config.toml
norm_place = "pre"
qk_norm = false
attn_scale = 0.125
bias = "none"
beta2 = 0.98
schedule = "wsd"
final_lr_fraction = 0.0
doc_mask = true
MLP neurons of a small language model. Each row is named by its layer, matrix (up: input weights) and neuron, and shows model dimensions 96-287. Each number is 128 + 32 x the weight over its row's rms, rounded and kept within 0 to 255. Numbers have three digits each.
After each neuron's rows, "fires on" lists the tokens most often at its 100 highest values on Wikipedia text that the model never trained on.

L13.up1093:127122083084150128111112152115112190094134110165129125124127155193112124147143135160178162118109136146144126116152159140149145133101135142094081079099139123130139123149149085145106097133144138171132107065097176140071114122167078145151127145127161164078117082116046168165125118129143154201136125066087095127114169088149095111085111113197091120104162124070064213115146071123103125113129108109057182175138221142143125170162169133083161085197113199177126097072104111155131179103136166132120121202150069118111132155136117151065074153165209173129133124109145061102150200172134117111
fires on: ".", " ", ","

L2.up1538:109129157101124161088151103174145133099143101100141119116111109117124164135106098130164129146108153138113158146138191169166111144129117152134103092156103148152083119148080092145192101097172096131131184142109067174120120094103128154151126089216131123097141109120149144155063138127131139154140122079144159118159136094166114135140124129148116138116109117146082116092145104101036125196109130102137144216126171182109055078165106135156149082154119141150113168143118135093097100144055118154187184105153156155091175045027186135128080126068117149145123136169128096156090149188108176165
fires on: " building", " takes", "ious", " Event", " enemy", "Personal"

L9.up1899:162120162111123122136085128148137120111173150189108096124112164136128078200104160127129053180124135076162094136142153126106095126079071132138104147111192105156107083158122085099111153204157120139073140143125148169108152106132120143156123138158166119096099147140214143156110120056154202113139182102099120086137113105110083115140105141168125169085131094119102118068162157165110152133131096122130132172208103126121099175144151082119135070094152139153118093173124072115157165157159170145146123134121101118118151048105157106089188136110180108159109089123128128156106105164190140147
fires on: ",", "y", ":", " of", " by", " in"

L9.up1511:091143151127153162156040190147133092094078165138107130134107121136088090113137126145174133166148114149187129141068127148153099095134095091129145089166148142120137067143129113114153157102110129142116215184125140134142144114205097135101162130146083111106127149141116149086131172226105108100115187084041130133090166123136106098160111115125114137092124103117156125137189149156108178112183153076112122123141170110115160065179216107152128155083144183118090122094124076100150126148176157127151139142126128153197146158161105095153105127126122126169104079139214117114156185093164122084
fires on: " |", " by", " ", " president", " from"

L13.up1415:161169154128131138090146155044104131102101121075068141153149109079139148138130120110151118141139181106150139144166122157082092124081166130184133115127167162165117145115096087145047130093107169131130136107133110142111173168151047142098184141153126123084101076080043168131144147147107185148099101121137136127152122107099148082117136110134137175108153201122191172147148115154102097098085120208190101149095150101081176155147121193105134155154146146156172115119118137077119137105130198158121147166167169115117114141191166105088162083109136173149099154100165124124186113094109141126
fires on: " "

L13.up1114:134106167204099133121140111101148167084113135177111148138100095163107100072162159167143033155087128109140095170068087092186100103134126115123172107148063094187118116173145142127104150133137110156103125100115124144110157163164141122162136141131143073136119136105124111071094106121220129113131122107130099132164136078176100161165128126134101166116126093157122180091150138131110075142146104122147119167129103133113111186150168062109133133121112117147165144132165125127093144125158121170134124141188165127110097117151169114079195154091222107117130114093117104102173068080188153162
fires on: " and", " by", " of", " rock"

L13.up1080:109112082071150171159051139138107135072159108199150141134101164180150094116146119132162166200146186142108115087100199141145161150142129140127096066123122108138135092112110104122173112116111142183124140050115096129139187130136094129150099155180168150085106109075124153158152153125156101175136143095067127183071156116138154129096105118177121169136173200086129145122167097130130144068144163115150169097089184165099196139135209111083154088102139130134115104104126142123127118103109177127074155200130098106096143125154134119066066148141199123152161115144131181079083193148126154114
fires on: " ", "."

L13.up1736:105140104104104148159097098132092164087172107124138103107102102093131113077109148172135148107123155099113164103114210147175142054122149154136025097094117056121132124146134072183158142108155157175136154092110172121093169149150121091155095133126152129072101118077157184138137168177175127099122124067054097153125135102136125126114124170125172146138198153152116146129166092176116102118123090087151142087120152150093112185169193107089124087084132154149141143078120156120090129127126168127127152138134128140070121135149157117071105135141162166143143095088147100095159239138125111144
fires on: " ", "."

L2.up1105:132116150144142095151100117138097121140152119134131083109164182138107148051083115136184160140109167147136083160151114130079076153098154114158105170107121124133145178120184112064137140127126061167138121097119093118103126088130091112146126120121055118138190150148139107089136122129148123087116107152150107178093140133111100090092086144104115125107203143130116134069127134099133111122052159125130107125119163123099116176117145122135118119146123114173077129131135181125143149133140127118120117182205133047053142082211101090094216182142101056093165124174189148147085135092102136134
fires on: " Cas", " party", " soldiers", " offer", " RA", " words"

L9.up620:135130144093176183088134177108161110142106134163135175089122078156107061175135130115131139115197104127174145092082158131111123090119109143086147109124141118144098121143124159104145098146125115158150153101113090183135136126189069122097164124148184109105139139164147098160133126077161087171187104137099135214091132106093107130096117177088138106086161108093127135105137155100122169071188115103105144112150178117112089154163175109114090098137118156054103167164128122152122107097111180147138110140096066137125123125147089155084120121159143119131137112089209146099092085105167176117
fires on: " |", " not", " ", "ly", " also", " eventually"

L9.up639:131154162148170124082155119100117117138108175110139119110148203172075152102064108123207079055110133181132110124160123140115055147148153147107181128074094128089105133123134162137186093129144188151150098136130100188063069097123128140157151117168089142098130040115068178080154161210141159150153140137084098101191127127106099126140117099136140163149115120095156151066134129096093094125167110125155103148117079121134134153124106115145131164092112148154153089199113095103146106122119131158148148147131122096130119162107165114152126062055161188147092140071177152126138196058168124164
fires on: "19", "18", "d", "20", "24", "17"

L9.up1573:102151151120175103084077146143159099102137147154125138151141080159094107099139166089156067109124107144168137103101109152142123125141119164053055103156155108133053082131098092145162143095154146173070181157130115154099171151171074122125097041112154153109088095136103131068068124134135142095138175148081124085157113093125115137137112138107112195090141097068163095208110127132105130157186151120150099156185157105102159148168147127161177118162105116134136168092109144109089177151126145105141137120153099130151148125120079098139053068122164158139084117187180139083152165197134137138
fires on: " |", " ", ";", ",", " medal", "in"

L9.up1156:123168126118227141113126089155180188117114106143112136135163124130129098154140131159156140142149143077175161097106169181132143136100124129048176068128141172117095152098155127120129169126212159119119140113131136151075111119166099127130129036125167127126109083078094092058084092168115137133108149103072125057153137078131116144122128195134139142165156147131176131138166135156049073153091096131143059129157173088113212135213112133136096135095124117108123118127087081115104144166088139121141169207174118110089103048147128098142147113085177111148090153147141118128120139126131141177
fires on: " ", "19", ";", " (", ","

L13.up383:108137126141144153092085158102112124125194163078083166132156137101130154157141115179127088060161143115074161160130131131064129158138111187153075153127094086149095180149101142179069133172127088087097131094096115133116190132154097084154128098104133145161123119150074157195146166122107183122132120105096151141171127091116134153113119169151154154125148146106102136179161085207109118074143157083117045135097159103173101148146185161146071115116157163167144134115126093056138131072153162145175146125146149123154121158088102118149161126089147153152090201115162108101115103150156121128
fires on: "20", " ", "–"

L9.up101:151160099109107146104083110165080144149156108135122164164151091127152143089175138149147139109126141104105142128123158199090142100122124177119132128120093154126101144131224129133112110165124148077142135109147085169155128137113111094166089150125094096101161054152137130143135141132146114212108152045118158193162140162117040105108117174124108126122172172171088105127125139141154127129074113118135112160073124155143087118125184120158126112133182190161136146142095128089118093070145114124161203141128190124047124133172177122106155136091163165155073136066134066143099174125161106154
fires on: ".", " of", ")", ":", "-", "20"

L13.up1804:140108085120115109172139194086120117103164150156091111088116201111148110162136149180168097160096096114120086115086141170107128124159124141124142114083130107170167155091125148179106133160123156100129152160104149092095122167159155172158069108116093161116107143182130142093125123117083139156148124096083108101140115145126132152124114151167106164051123103112109164091127139156077099148105166123060105184164254130176112194123157176101104166138113116101119116159030172090128176135128150142135131140134123120120117141174098131151123137143189186164147099121158081096091162166158099104
fires on: ",", ".", "00"

L9.up275:133174172091098150071110162084114177078186130184155090120146137129100098171093149182142112152111121085087140189190132120162057151091157131122124142076137149162145107158140107166134127165154191065148186131107088146091153110162115119104115164119184078079071121129096139114171109161187122150119174095097157130136093132138081154152099139137150125071170043113139157129098167201115113122119142069104130138103079120177077138133143154118099064121083156152148141105166143055136101141135191135177161112135118117128153097135173056128074179123153138190143101082123116153092223062104127198
fires on: " (", " with", " as", " on", " in"

L2.up486:132087160099194106118135145145129140053136157083101140142180108168113110139114137163134095123073136119197105098148121126170185123209123112092165094136076115162072083175055056156146113182171166104115086069143160177067097180134168131139184099131138121134104161143045113173085077121112074114091139186056084117104139119184077175151156132137121093110057105159119127129117076158095163148140144161130064109136172175113118110122166101129097109104176130165103025192121099152132120100124121136071101104114120088155186099097139144145089175136155181102117158139128130121112170146148151150
fires on: " station", " human", " murder", " brother", " mission"

L13.up1858:101058097102165173121102122134097174143113125177088129148117195178102069102166127109149162129122124186163122115093119128076130136167127153139077081101084144149089110170171122115178133085176127182134127136126136152149130155181090116139140121145165152062130112161132122142100124127121149150133072119091090120049129116150143122101116138200064218101169128143102124136159033142138082116096123133108171130167183157117140174094163135064129067185121128098139086027131104130114160084146174089089128153142152118120139180217113113049134150112136088171137097111150066136095200142111113176
fires on: ".", " ", ",", " $"

L9.up882:134091125083097187050144137127154151161163148153165124081132156056078161123091159179150079163126127126082164214121097119187073152115160111111125122146131167194148091191157086118106173145175189146130127140164142181098122120129105114140151096118136082081119131126099139085150107173175143137196176107144133136086128154128106146139121135131140155040145132062166120108103159100094130090072174125047038168096120162144134110122107121100137124111097116145111090143156151139181114103162186136124148122117107072126142087184136139090149150135188154153117122107135147157118091123123170172
fires on: " as", " by", ")", " ("

L13.up1109:078100140153188158117128124127163100111089134052141132124162211164112191077153144126167106089119180111091078154115137135112099156133078135142087119099098126174100108137130130182140129155161145092079123141139132102125158139106051111210205106135076153174113087125105144090177140181137161173162118171104135102129107072131180134060102158140112131103181136058162107167133125157156131113106141105162112168102148078113116075074184118097066134129197172162121052121101122106115101135160193114089132225134101135187120045151121128063073159112115139111106123174129112147094147157130151084
fires on: "20", " "

L9.up1650:109172195100232161110066065162132111094084169134108161150192138162124086122161172123197078071149078134180089064105097146137171128128156172123063100097157098118132111144071110155145160143146140112066130114077143124130150120133120163155130116139124126161091129123119083072044105086160123139111098185106127122134140118127158164137113166093114134096181131100149097166111122128133137181157126152129112151123167126115146121131172142100136114213146151156127186114112082095052175112170133104106129116113117124207191140139133130109104080116110145148097134139144087110144115212160127124
fires on: " |\n", " |", " ", "."

L9.up1743:120126111152184088158090105180163103121097163175129114150172109153108118145091115170206084125092082126094124094159084113112152059107096144098077188109129128113082119120120134173155117111152123156100084136166160153132200166092139117112077107173049138112085141094145127133047120088142130121162133152150144125163145074186090128145125100093143127053140092049116143179143114135120102151098114122119116122170163166156156159134120175096119088167150069079125195157150067156089211168114143092128124094109123131171082114150115146086129059094090096149120142219160136137169123202161119182
fires on: ",", " |", "22"

L13.up125:123086163142154151131102161129099143069148155156124096141098196176146107119114151166161104119148109147133103132102143178127152124145098058106129105132132121161111112152138129117050118139138133193152080123111173045112134121115122151178109127158177181111118090131084107186160148136117184131158078142076101137163158146125076137089117137128163167147105137100092123070145115122096195179079167161091129181140228174068090147143164138118168139138099093110136122149071080154152182127111093121129165130115064099150082141155191153149191077084170131132105071162167133071096166099205109190
fires on: ",", ".", "-", ":"

L9.up1452:114106119093085104124104158040128199125159131125151150112083118122121123151064151122124143104145167124144185157087218126098110136124140139101123061120077150059123144195136143142151120094126149071099123098134160177127171162181093118160154093135130110153115120133127074147121120162144165135152104094100154164140101150142101133052113154138117136138185120115053135175125075160130135162125152102184141124058144126134121145139172192103132137150093143088137164123155096165138094083203137116080169204141101110165089139104170130151136172109145162130119171153146146119125098086160138119
fires on: " ", " of", "ik", " (", "as"

L13.up942:157180120116147144139160140118100108113135169155144115121158160161114189163148078121163136134053110118122129107129153139123174169057174174127117170140117140063083137142099134180168135107136135125137145183136148145098180077095124161081145082179155113118082077150072120086137140168149170121091133105122161145136096107066086143141121125157153086161127218123189140086101207087121136130181170129092062151179129105109099137070158206123123091122149113146175110146106167119114129126197095102161112185142101093085175073102147078174147092083137107178101169128120141143086116143172087115
fires on: "19", "20", "17", " the"

L9.up818:150126115117082165091115236054070130128132145182110151129080128156123192111075157141111119143107174106141070179128199171145064124064137120092144146141167153175149120151184167189094160127158134123134195147160098101124085088176116139145159137119156146101109126115069123144179154114110110153130179104161152110091109189150100158120137147229118128049148126118163152108184125139061100115065147125111141138170143097143131105155154132138119092094135142124069081123112127073157129170134160173096101182175095137128100059110182153103117209153149115131132111091100134155169071072093163152
fires on: " as", "\n", " by"

L9.up250:185129159139154191090063210083136135102109141150112178119125109158163108148076194138107111245171155158174100204135135140180146116125103104120145134168074129135179111142116073131136130133125137119122165103114116192101137113172126120180201161115130121126116189109075133197141095090179162107157099118078182123154128136120138141092128145098077158117144084060161170107153117088048126132153133118145086107179140079120182120154143107142176067102197106125040117123133120153141126185118157128099144153167081174054073073115148142123180175138139149141155114098196150116110092125139172148
fires on: " |", ",", " ", " Group", " Germany"